Weights of a small GPT-style language model, trained from scratch on English Wikipedia: MLP 832 SwiGLU, untied embeddings.
MLP neurons of a small language model. Each row is named by its layer, matrix (gate and up: input weights) and neuron, and shows model dimensions 0-159. Each number is 128 + 32 x the weight over its row's rms, rounded and kept within 0 to 255. Numbers have three digits each. A neuron's up and down rows have the sign that makes its largest values positive.
A block is one neuron, or neurons of one layer that tend to fire together. After each block is what it responds to, as a language model described it from the Wikipedia text at the highest values.

L7.gate146:138157058168174123148080101111174074156075145149142158137167134105165140095074078096175167116126184079155129150130082106161136154148156113131121142132105134155087124128114099144121032100117149143098112223159129091111098126083112162107090191163186117143129121150138116131137125166106193137121136124129108062119127135101077124116192075170094180130129119141169181141078089137060151116085102101034145112067191169186066165133144151058176125090179143126131115180080118148163084125126075
L7.up146:122120130120121132165137107119079126107095148150105157168060121123148141158136091193123120170117100166128149113107133110125162090144138054173210142114140135089181050130127162121124042135143134079137112163121096113133125148111112184146179161122128153124149151168122138135077149155199207123054116177097111112103133091139192138064131112159056151147124154039062112107134136085145123101074103092097141119124164153149104129162050123132153091121106137146132169131138123173131144085079140
L7.gate384:108132099095100090160103164133130159117144111147112160115108125153109178108127128124152107144156161089122101142113052098163108153125181118138140161154136104126128138119068056095111174126106120068132119090098147139187149200156110082097068140160107119094069187141165126168203150151113169116130140100096151111132133070107121139087114135164080095124108164150153146106110163129144118156127117127176154135122125143101133198174079099108132137135170129095200100147185121148200136111119116
L7.up384:110124128072108087120169066122165096121165134066120127119129129099202103130173129095155112158088153082121152171120141124124134180141093106099159137131135076150124121159081079104113150098173188122169118098085129111120089122077112099155119196092131211190074110117117108112071112094167138163113111055137123132146060104112120195070114079162112133078149160130100129133110142123120095146134094074129096157071148115137130098078096126114181099122152102130119123136153140100129100146102153
L7.gate654:123125150106079111085123090099147147080119159093135174187200148156109148104115151120130125132082151111183082162099160168091073147082150135124088146149125089113093134090091050107158109100177113136183141113118070059142113156134126099123141094120140106146130122090175203126152158165087095141122169137141075071104145185129162104148162147156118108083091142135148097087176144106113100107132129152132193130104163151125135199205088127116108054087119209131104114124161091107151163110106154
L7.up654:111161102131126107136076135185142095073135149114117151126128121090105118075130117054130149127209159118157169119122101133126115091103150113090107170138129143107136133124084145087072086090119155089138178151167139115153169103111123151150138134079143079168166125111169125153106213175130138081098087112152103108100119081164095198180124124190176113095182183158150026064135118134147130165073169129168153115137099183136158202154099110064104104161143152179156135115097131112114123130117135
L7.gate689:128158145118136171105137144143122158129086158137139186094101189138170106088132070126175102154093140117187129146086137134155068138166160160128106147147081119129134059118153115069162121135134136083171113131158099131161091159142144166126084130099163107193098181117125122175104131158115118147111100108119096124128164097102137171142129174149088103136195127165192189144135143152123121051095184081160109099087133109177094105154123142131141161083138139210084172139081147135139202156147103
L7.up689:060144112097099189078150102142170094165182089097128157087108143105111145142108174142175120183121166166151141182118140122177171146127149096102148175147200056180130173073162059106116159124140180136093085094180079148116125150165138162103134130101122131105099175134127110152234132125136152099150093153173139098112090132157157177111128124077108097142218165122105120161132151169191105121078137104122100115122130182145174125144096115166168154117136098095103145133150214129166131144130143
Season and time words such as spring, summer, season, year, month and "years old", plus mid-word fragments like sun-sh-ades, ar-ri-ved, Dino-sa-ur.

L13.gate64:155086100109129141099155146139111172108119151122118173142120136137102148117160166077180089136117153110141128132127179193145124100158142144125174120179142117120128134109070156197076094110196133080151107092191104052129087108173132135142132133156118031166117133071140105205139188150178093086122126121173099125176106146122105188105105155124113151130147166144163195096153076158137104059108117164101179149106167082119130153109130053099156146186167128116153118161112140041155121122103117
L13.up64:082152094142076109067177118107153077135119197122036117075069154124085085091140128101093147139082215205147087115156175128107087119152083102143114153142154095169144144136157155150091096128109119192155145116110145098116134125131133125138241128164141108183096115095128133147119074147093088157136148151173131112097150163165142048143197139119130097108061121131127095128107108197142074125127127152111117160121156090129134169146169155137125141148146136120110071157109090105126128140124165
L13.gate413:132112086164155106081114155189170126110120082204115133159151122137062152124146090121100142117105176108134141072136104177104092093147173118145131105183171107110154160137113145072095118117152122129192135084190149122129149175106174125167152124117197100103107134113077109099136166124127148097174180119136173123132136157164159080143160145112141114107110104148125140131130158128065057136062173110175099053113102122102153117091067143120136179111124180127096140120082140096156176099181119
L13.up413:112131101136095157177101154102153133089108127138141088113139131165093133185114138182233103106134112144129134113167103110098156125162079151102111150118170121195097138164070120183051132052106131057088146111206161087142123162130164145099132150130129106138091146187097107232145093178110131180123154127153085153094149120153087115144062140077080219132192144158122128169106134107124160168132143145174103157112151125111120172175181158098179196126159107127125136142100130119116143171111108
L13.gate451:115127118126173125117090184126158095138113121077157139109137129179181157059139149138142174087094114093143074082150100156098097155101163147132131198136114123126084095109162167138112186129144133122108136059143129147162179151087116140160121192103107092111123078152085129094093100128146135128123115150093150203145103106133131077130167094144098136093109086151108056122183147114168118136182095123152127127065107201123087171164134109156120168155100152116090108089159077144152114104154098
L13.up451:117144185161143155164121155129132146175076121106115115125113110148095154112151152168157076185123151159085088128160112142171099094124170128155075210186124106075139091188095133153153186111180160144088160137173096087147122100111104181119120117174123106157154161172090107141136138183161065158091066149029144144143045150106126088133140108139135132139121083102116122143147148161136106081167127147140110141113114165145148153090168175107142157172123135137071063157150121130195129092110161
L13.gate467:132192132160177098110068134150184134128115092116097146156157109117116139062103154101119152098165145076116105122123138115137176133168123122134120103163104114103138091112152100136140116103200155117094165159090116075167093130093105118105087135187171117176155137107108095101203174132097120094143115103144089128094125210102082089111153149093106139134108127134185152136093170166174146099093177149103135159146086134119108141097122060150110223119145138149110108105111152156087134137217129
L13.up467:115150120181128116154154097159155115150109087089165124148154096191116117162122114055103103130138184103050129092055147141119141102168149103132079146149110134113149153106095141068117150101113104118092145127069107051122107158146144181127145054141119170124148203124163114126171134128197149103139170113150145092132119102093116178108196108058160159117079106093078087205160104137089124118098118098147144044132202156124134100116149089149161156106147120121163111130108140133057173084105141
L13.gate487:088137188142184115117090113139151120065179073098146160149122106155138109104113134120177114132127128112120098103174135201139125167119134131154143140162114130121104136100151081107154134076106097146121169172074048133150141177159111132141176160091128137163150136104071112149187068163181163100101168067165126124134083123157132133094142101108117167088143122175110128159128150203181104106095132130106180160111133147109183186110097109124143138139156127098116113169122130126130151128121098
L13.up487:098138171093150160147176154139155083094117144147121170068172140141098144124107118153120103086113104164114121133123063119162054116193147114156158132129125146171169099131050143107161139098133126076134168126167159051162198114129156127178118102178149123135151203134123092082135089144166138146151145089128125138164156133126112123148106149143153106130115125096137082173174056111125112104134145148133169106127116136121157132111104065135160145122075141117085066085072119133113155127110137
L13.gate532:181156160151180095142121131157119129182100095157128149136141123147176146087194106098103179113095136116157075162098220148122126136121177100107127105131140116115098117117095155160139119115125137167093149066124076171165168111145123137110108120141086150095123143149129138139091117056132120131170124087096157168155092163186147094123162150134129185137185142102116110099164133115203093049109176123094130121113168161173193159117108099165117105134100142150122156066056120089151155141154156
L13.up532:097109197158093125059091138142138116126116125142101163143097161101080171099151155077148116079117162108168155123071190221118171127148103120138119148175119168188126138170161128171124103089152162173202109121152073096160165140126105057120095135101100154147075125107122115159153172096142145105139104085148108083149075086082151193105139164101099093152152093131149152139112133153136118096115114125107155180170113175150186247140072133150137171108180178154110076141154114104129140118159177
L13.gate665:140155086183180174140182165175163086169074107111105113108139132113108151148130075053139093061087079140116055164083117153128131112185118114179152117159174096143091091143198099129106132094126136113107095110139152059140128149121139107116106151141137124094183109124151116136153127132104119106147158139213124157170103131095116148115117165144131089139118127166109145118135112116123062184101146114160124106175112139069172104175089054182113133120116117113107162112120069138134182152182099
L13.up665:131123165109169099157109077152115137083131133107192137123129130133129183123133126174195031099128084085113108121077110131117107061168213184113149156114120148146121107086127134057104145070152164102141143120152085131130139064101108126163122096073141190173131120133118140208109110058156083139079084191121122143127187113129146175079109139147095106106140127095132150146104163130078121082093184120145159137101157133140157119126121121152110126146136115124115142129111106108105114170125126
L13.gate771:114111137116210108116109165114105125127032123056092170124116122209112071152133117106136157070132170137173095137132093162128134156195129130136120134162169134101095106127139143158118119111179138157107148100130052093148126097096148150178098121135085083148143127140132119192152143101112109108155128084144112201163111114113105162118132227133114149088096124179139147133128112183115110146124145184120111102090138137173155166164088151127122131130119122201153162080144121131182159140149181
L13.up771:129161100129147104183142206144085086125098147130131165140121127146094135108169162156186103074168156119128126159084122128119149104109097118124153119084172053150106125156088138115040136123113119170149173083170159082132128106158130099151105128228126099103159113106129126159134120134130132151150165158132115076048107117118203162150121198088115198098154154123128127141141126150089127173090149116142112135096110143144145120160119126116104180085196149116127119094181120077107121176122168
First sub-word piece of a common word split oddly after a space, mostly "s" as in s|ided, s|have, s|killed, also n, t, en.

L10.gate274:128143096143133140070048136078081147110141145141138167138111139128141161088135149093077085154150150096158136143150162104082085172137132096118121109150131083097115131117163123108154131094098148149078082093110117168128205061094082134095105082152160032190094083115162113165130099160174101110131103113184113118153118131139052089080157198117142173167083121157154085130113165127141125123089157105111088089163101134130089139095170135112146121095126075127130102057151120132089137127146149
L10.up274:176152132145134182079147107056170141132173116123136114145099150154160116116105153122140137165130192130145123153134121129100126179098154136039168120128149175092145117098170188107119096034155086122146109146153096151145125128097116098143103142159166148109114149166101142162094162079119147081128136124160139128138141135159129171144125165129081141130105156152163121191089179163039148174111129062108148161091093186141075096125080125131102123124095115085024122101155083120097097100117147
L10.gate319:116091080121101146125097104075166159143157121193103209149092110127184122119170126155096128115133129097197115175146075142103091115108140137137150195104122118148142111136172140067145164129116124135154139113064121108148097110140119079103162099163133173183147160114165090127155111101137138073084153157137103132098134059079068124143180149167091188107069173145137129132137112130115119176049118154145140150077082098068081168108103093102136069124154124100135144136183126108134124129191150
L10.up319:074111105183091094184114154118125146122159137119111109096165158117127148107144073131099100118134145127082113148177102158134106170124122118175121092195184091145159078064134131062173153083173123118099145152138181124149149136113145104123137096151125171150118215176124143130094094107200133094133115133054108122154134109160148116115105156113158139156095109168139130092097119121137114099067110074084058052133145156127100098108085082139103172154079147100104078088121138115122132128115140
Trailing digit groups and scale words that finish a quantity, mostly after "approximately", as in 170,000, 3,000, 200 million; also "of" in "one of", "total of".

L10.gate133:182194169137131105093068153117110121176144136132126136093127178131090157105149160161155087194064105135134082107118180126156076149165090141129169117078100123186106109131124110122093105125185145111184099153103115097177142132131095181090160096110133064175113095107164141114160134081145163130161071148097052143172131108173104124140145184149133168111195145203114113230088143177164153105161133114110049107083125115129070097127154159117179149155140166089131128173134145155085172156115084
L10.up133:122168092143107103216101102171110156157129169178122110160128124136131126083172127131105133133062191145145112157153124170117116129156171090146096124190124083162140100122132092103063131080084147128083140158079145129140107136107154082099105126082136116142162136085096104120111132131140153125163143178177135089116080138083086106139068132177143144106141189125083157160121112110130172181165143203107092103218089102110077104104129109074126109128160181125156149128094068139120113091087081
L10.gate686:125188165158133182097104141123138200130065178135158169135103144148206101109138127108150117162071193148166151163123211126174147138144101169155099136131088060185150132099116122143102092123118167065170111114135113102137052093159142075144110108141105122142125127171154133145146145125177115107140127075176139050129104139101121136108143171157131142130111136097183161175147108122110140182108135127128138080151142086167121123092209086146102140117152153099181150102158134101102108145094138
L10.up686:109165204179153079140148120150118077093068090147103093146163116142115146137209094112082112129130141151137098106136135138078104099144133187148110151100078124127088096114133097147090152153111118122087104215112043157185136159116120163127132113105180153119166067084123119097087073111178131107158151149109110151130099105193149173097087122178186130148126133165084124162118145144206137147064151108084135106134092109106111150144158155154123147111079103144122148122138103201130146085147132
Words or word pieces in wiki table header rows after a pipe, like Year, Season, Pe-ak; weaker on mid-word pieces in prose, like pe-ak-ed, bre-ak-through.

L13.gate131:159140146138163156160090204115102117128127074170137142113138115141106172129105152096112086116143108146135126129070140101142100155165139088103140156182129099141054144166154055116104147142173210132107162120116144093175100221082112127123152091092084109092153217135121159118149097090158114150156149119138101155139148115133160129103170153120082145085129168094150157163131104192109219142110176146071113089163110192089110147111154157094173131149151114100163140127112109068096151106131065
L13.up131:170181107173053129123103095204078064129180052148185109120046136101143167098154116090140116138114096103088170117139080139116145128094170101128074129150147106171132120115156088095112150083123138156182142111125153163138140150161167070106077182099118167150147105099142126154131118132153152151154103120194171089090136089152152113122179154108163129126068107102110162158100152150157123096094104120097125141153090161121140143120162173133138101167179141085097112062191122118078131110110078
L13.gate182:181113157119146119089115190112117170178120138094163123116112135145130140164126166114169186102148154061134075176076105128080115170156125157140149085142121079134122169111151157078168139120119106175165083137112029159159099126154106095184134166151145110174195139054053108136092110138174156100123154102132146174091132115145136159168132112130121220135089151125115105121127149132142102117111139108154128124058131086184111128080093128119142164165177112165131124135113110143136075072153056
L13.up182:163070160165068184144142100164143179170107145078175103098068088151133110130093117148122132137169148106137111128137148173107110081114156118142154143169133136154064128127158145060141203085088128204087071120076101153134099193145161073133093116126074158142119120215092157126114159122129205130184132131131172172121095186141091128097130206092114157142142097157149120128120168159117139058098153115140201160127165149147130176117129117104112139147113124104136190164128113103118115184194068
L13.gate291:155161156099101177202122132120141135119118081134182094148118151118182168152107164147134090097136126207157103139144106112176118153099152116129155231108168156171134111177072136163121128081124169099174115154093120136129152099113125095168159133140146142086162169098127129135156088080155095083160110162122096210132133059097140135142088080097169151122140113128133132183154122121100126106104115079138083121112168126132127141051129110118182070139153129177170123136108106173087180135215114
L13.up291:154188143170115136076142135178161111134134147132186135118075105126132129146150123138108134055135193103120079150088058120070119149139088115148141127157090073122162140172213162088148134070101107087134102095055133132129107150090199140101103117065092160113165099122142125163102112174077105154163147105156099121153117097172116165126097064078101131201077112184114077160120174161108157140128091089147106150141113140112059083101123130105199131193111155100142142073107106133116089149109093
L13.gate341:152156082168140132095105212133093135105164133174124121124128157139123107112102123055131115093122115135202078164107175136077205080125080108116162121143070161135105074113130089097120150141121135127183094146117162104178165099107074039129105144154106141157154115046128113151145194102148194107101106073115104117075068119108135117156146166124117114132105080130175121144128168116106117116094107123112166131161145113152064124119149082174114200125143128129141161142078149149162137207086157
L13.up341:196150167199149124194167122134088162093147115064201179131128136126129181138125153099171159113151138085111157137170141160098078120087118088040161114153137111145128173208135141116194131168152153117162062121164155100129186164139089124108127136060092138169140107068066135122123081115150176115221105073172163139098149101135188098128131108043144176148112136136154103173115156161111107078096114137158130141166125178164154130120096117104093100194139126108071100114054130104119156116211054
L13.gate513:129126098118151122157141135152146134149156098079105117103120153155202126112050094088129118142107166078114062166133154125129066105162116119126120184139110117134071156126156099068107074111135126137123116142099113047185134113108100144136126148106144128149119145104106153107159096106122154148144104142130115058099113139104117097116162179130125175122171184123188134159091126126105164159057123123028189146161077143146132155125130146097155131114201139139136114121087114113110090173161076
L13.up513:132131156145083081079121095137153153146175063103039140145099139167199109039103160161095131131121153120164090106129180124125186154170155119105147155173073120127112187155102086164126167130106104158104102224160132090167138097114101142120106138118098171131106113105121150072133189172139094174198136108115128070107135092082143130146140115113070162100126137144138113124136129110150115185111133063096104179170058116102073110126099205175162177104151109110126172144114144124152119153158068
L13.gate550:120122105113091096128171133147113112160148138125088205125080139131179124175088092095113160147166076163141136171097170113074150143150127108161123092109096133140106145146111093128160078099116109201167096113041057097132136137128074095119171106164144153108115129127154134135126200140129113122167136099148148145096119164076167109153144120087158088109089159173188117088142128156098114117139144129108103155114121124129098120101086129178150096168163091152181062139168119129082068212150091
L13.up550:107096095156157134121076117094122080117178161142133120175108105151158180150125108114123114092142109069098138155142150119076081160129141100071079159070180065102075141103149205095151065068137137163124159114106104130145118094105176150104162135098108125120188182154105147100136118119124101093188141101120057138151148125106127162145130135108107138101097138111118166113101081168180151108120142126210128101150106161142150223147135154059145058161073149082039078135145074117092134114153128
L13.gate692:057159143178104157098100078148135123128119133134069097126103083177196125110128104107199118088153120124130090129154139133148126130141126155163164122098123081156140170134180085111137118135093099163115126150111119166152094154122140127054121117173086180115174085129122118112110120142154142000118094144165105118069133153052107069132135089210122154126132126198172130112084159131115102127107135159044146130116120118075112157102119110063137131221160108054111137100137136121149173184155100
L13.up692:148153127148120122102122131110136122133143083088149109074085136130156089214094144159104119110161134108185110157123123114091098106129084138124121182121136170136134100162135082126141139137155141118077124089135118151130063131084120100081079111086155103173134113154146165183125142129175108155118117057198128162078106061132186089116142102063105092090159176099106137107141173109102206124104118119174149149120102130131141113202141183100136136187099072163147143175116099164144161172201114
L13.gate731:101163124158130193112147200128139175146053077095168103167100158146127165129115134092099145114126161097089073178162172174188127171112087095156138131100097127160149171119158110086145093153123147132168078127150053188136125109126126106097164126148120164144140139146131168123121106128179157054145138077151150162107159115117189102129149124112160137122142113153158139095110071168091116135089121120087068118072107084113093144182132086159107148153168122169083102018125093117133089151171100
L13.up731:152059082171047170131125123091135105188075109109117122167096111144150193143132075100097151166118140118152077127104082077178106187135115111117091140148114145125099143169105106075119120144181142121123153146093108150121184122000089089112135159164095147194091119107152160226117149174104070133147166137162128143092150040150099066131127193143161144090127082107143110163176131140045151125111139123090176089196100129137147182145117121125127107109130072112120123198166124162079150145136123
Digit pieces inside numbers for money, percentages, counts and measurements, such as $610 million, 8.6 million, 25.8%, 1,495 units. It also fires on words just before a number, such as a, total, approximately.

L10.gate371:086082137191125090151127199098152106171161134148152126156162138138130141137104085070142129118146070158137144059141196134105104142120168099100088107114125139103077112112120120102181140151165126155156095106122113100106144047216125110181057102097088143137111100122157135118124152164153104099103172107106159128111078167136088181089128142101111070132118154124212098084128140144142129121119136122141165115103082161144084159137124128141090111115131126120115168118113160141128153166179185
L10.up371:177185118138143118175152079128145093144126129122107148127128135136154144097177115152101089135076114119131119109047129122119168147119107160088120143143117090144102097155107092084083131133113197116113121167088136083156114137123113086125185153159123094210178083122152091164089134127149080052113083094145124062139145165062141189189099100133105130110070145171097122164070129185125178142210150148115195144120077130129086158084103107116089102121134109188154159133178085169165139129146086
L10.gate477:144123096105148160133049140029117084147125135125091156131120114142170128135105163091145120123103109123195117127133125053106118092147101097062088131153062154141056125087143093152153112148203150148213117091109116096116128122113136112124087090112086152165121149176111135180141153115106182095143158139099169133148102142148135140093063133138112104090140181103152158088107102162177169135165163146067200100068103118148104126176128113109089143106137113132150188177087122128120110140128120
L10.up477:107106145077154156131153126099129126163192050148111101093174073120148134103112123117116156175147086110205097099136158137099083043144073094145125124128119146104041155110180158111118115120175121145096075112109118104069114098190145116138142176133077118164157170123159092145077109172155151167160142139146110107107075146152113153097109135204156142108134154092084102085112085131147128170102150103141119139146137142112138109152113158163079102167158139118134162122087103181124111117082153
Fires on word pieces that continue a word split across tokens, such as s in slots or saying and ation in PlayStation, and on semicolons or pipes separating fields in discography entries and tables.

L13.gate12:142167138140144186089112108103179105134168093093115084107151123135166163059150133052180110153144157153167109105145113136139108142160071149131120135134090138143120096181125118112184142140121111121128086203111125122159108143128172173148118140146142142151142117081143141119196093077125109129113103062135095175090083156151098120083130150126100152141148116075188185132168174123145087088141143165130164119100116148124087138145144147158147176172172124111117109145050119174085118183148063
L13.up12:160137189080145115111110139082142130075132152129107150119136117078148118101117139109124149120148121156165151132094104152099158131138127100079074146132148130113110134179113180100076087157157121169125114181115148189095115134172143148155121096089131135173126148064152058180069142123142150097144102123053157111137062072115133184128160136132133136095097122102141153081139134108134125095127117085190115105141128099146096121115110171040102162100118112087135141140131094078123054112114123
L13.gate141:087151099119160167105129095111067133145085111178045162182066127188165147165116081121101075141098118119153096146098086136129150142141055113166157107127143155162129103154137107140125192073134099192120088146152075128142120145151116177067085180161141125081121141075157137128125171103114121106120158142160143136054115114169121206068107189152121144134099186055086102132117150160103092138107115118114130093136085099107110154050176135125152146162167161138207157127076103133088123126106068
L13.up141:142151120093095084094106101104161154137122108093065146086125118138088090088071146117157136202121146100152117159113178168148153122155108138168104113141172103072102136147111097107141103125161095157154121155116120174130107118176152105121123138120176120148093138106108125120124164122073176129182098171104170128097108119175097128105152148095102130167107129088101130187078141154164123097161117163113205138179149150153100193126119183093201092109175129147193114190069138141141104122097139
L13.gate174:160103098114151143173203145091099074167138133114065125108167145117081140102110123084124099096123112116140074142104146089094085141099136126140092163054109119081128107132083124094174090102108114146113155135121154177146165157161109085177138093121087127114169153073140091040149189152108118092128124137141111089148156163168131113081148149119169128092132055124186055186127137147130127176139119101087196122124135164102138099124163203135162139132102122102218149132147102148166178157166115
L13.up174:139115143097148111101149117150124144100088171093124133100130134152082078136119167124128209094082140148110125151104139101106107136091145101087087090099119086144146099115126088087160127077127111181146132107121089122149143217137085120078138072151114141140156159127154178095113184130184150101113158187105143172124116137139150100111158099103162156091172098068141116139152086118170153210068095094139180103105127117142066106129075190150161118160147117127164159149125153151083066072164104
L13.gate315:162112120137178141100161143081069065152124131122123153107080141120178114126121102130131107136135137144154105164153128120065152097145095134136065130099123167121122136152124095083098145100088155127121109147128092083181111141157131118097149089161133100107123173138103156113106118125123104126169124143137128115187073145123103159138193136129084160160117164119104173180164135112168076182161159128170149124157185093111062054120110181132136184150111154068130124168174105139116226140149098
L13.up315:116098213123131183195153163075143089074133092127149119125096131109142187108091137128086142119105133111076121170094132190123144197170089130195095147102116106104122135122122159101114144198098152142149174125143044129147148096140157178146073107132151113093130137114111145184083101097131098093109116115117101098150165111130106093163174109166095123124115148109165126140126084169131089075146130060105106154090160113093146146095099171152122198063161144154089131166110084102101163130144155
L13.gate324:149164145140164168082147155045129121107149116126169091066171125154104142051123124086151141151094103156128154181142107112163178145118155110156146069147129066091085148189135079118160133144123192075118069160080090134160125068089158119159203158182154116138153136141132108088158135169120127155147150098148106130110108144144108101098147132082147118071154121159178112170151091114141142120106152110067153076180139106117081123149173155226176141150127139126136120142130197162199146085158121
L13.up324:171110081090135168105155155181112092122175105114128064103121117156124085148106108121150141125127140163135105121131079109072214054098126097145134153142113128104147125132127111098129124144116127141158112098097145164143150129119187112137095147206059073106112120127072155134098156122119122140152153084116134116079131122195060181112152154174144110124072118169091169106116141127112151104194148192113089105161094184047119065146080132166117102184124149140106164132175121154113117120119060
L13.gate338:136184107102071139152111196077132183171182077106083128105124161114086088151135165131153127094097105164114086066122124152155152141164173127110113104081104137157112153148110140140195150172177153118143118082063158101112145140147115121095149138084175150150108159159111168123132152095134127125057125104084046131128089086178151139040118159103184142132165166166163128149077148161168109181128147081089070146091137069158092152087099165164145115114120139163104144084080111082138104137194023
L13.up338:152132157111122156117117122051127097125136108167102151107121132172198105141127129130131161134148099123097168122139147070101077131089068150066122107083099142095133167165122111112091144114086078158090076096132181137149155112093167181071097170146096051118144081083120148105100114100118111126122134082049126156146130118146130106104129120129152143117100155117161185112091130106103187102155134115081152074129136131181162148159069115108108063077130127145084164078165107065156112110191079
L13.gate616:102125111117090045072095146109119135116136119158079137117111147142188103035175094111136176098115168114113098126112116142141132181146077147111165172143105147168107078171114185163152122090144104190099108143144118126108070143118150123163048115070097115184186093146101125143129122124130150150104135098089153150180101154136127103089196163158164117157146148144146111101131186146129083200046128106125176109123133153149101111086167116122161139112104140095117122135125042199192179174133146
L13.up616:116125161143057104133080119090073103142159171117103124165124101104128137094168116133140131163126156108128165187088212162147076150132142161111231126114126127142113086140125158129097136060135136137151096077099166137134118041103118099119057090102161099111134131128159114090117135164137077145164116069145148112145108113173117109172130127147169141162153119093151142170128130128172170159125058055135154081193123076122055185126157174093118075093097075169134111108187123166154121149076105
L13.gate797:168123087160114104062125112108106147120067152122150145136113183166125183139149171127128111125066157175082107087108147104130143162143134122047134135078119127093158173171104135168118112091208134094095096141116122108128110110136164140152181077118171141142128146101174138145117118136179158174117093164148089112077157090144110110099208172124139124151139108138129113180115160133095110117155145115150092089135082119146080126110148158112194151154135143063154128109141140099113157110118167
L13.up797:149141113130156151052162131152157113139141147126107137144141100179084083108095237077159170143104165142138101164103142118077173085124132125121124085149126133095098186182118119093148151115148161124177142142074124130123132158089088134122162116096123128195112143162158143142093067123163103137178135127180145159135118181133152096170098123209085110076141137028121175163125130117133167119108093132106092196156113085127100137125124083146137113208097067123108110149115076164133124113077122
Single letters or short pieces inside words split into odd fragments, strongest on the second e of Greek, Greece and Creek (Gre-e-ks, Cre-e-k), also Profe-s-sional, de-f-ensive.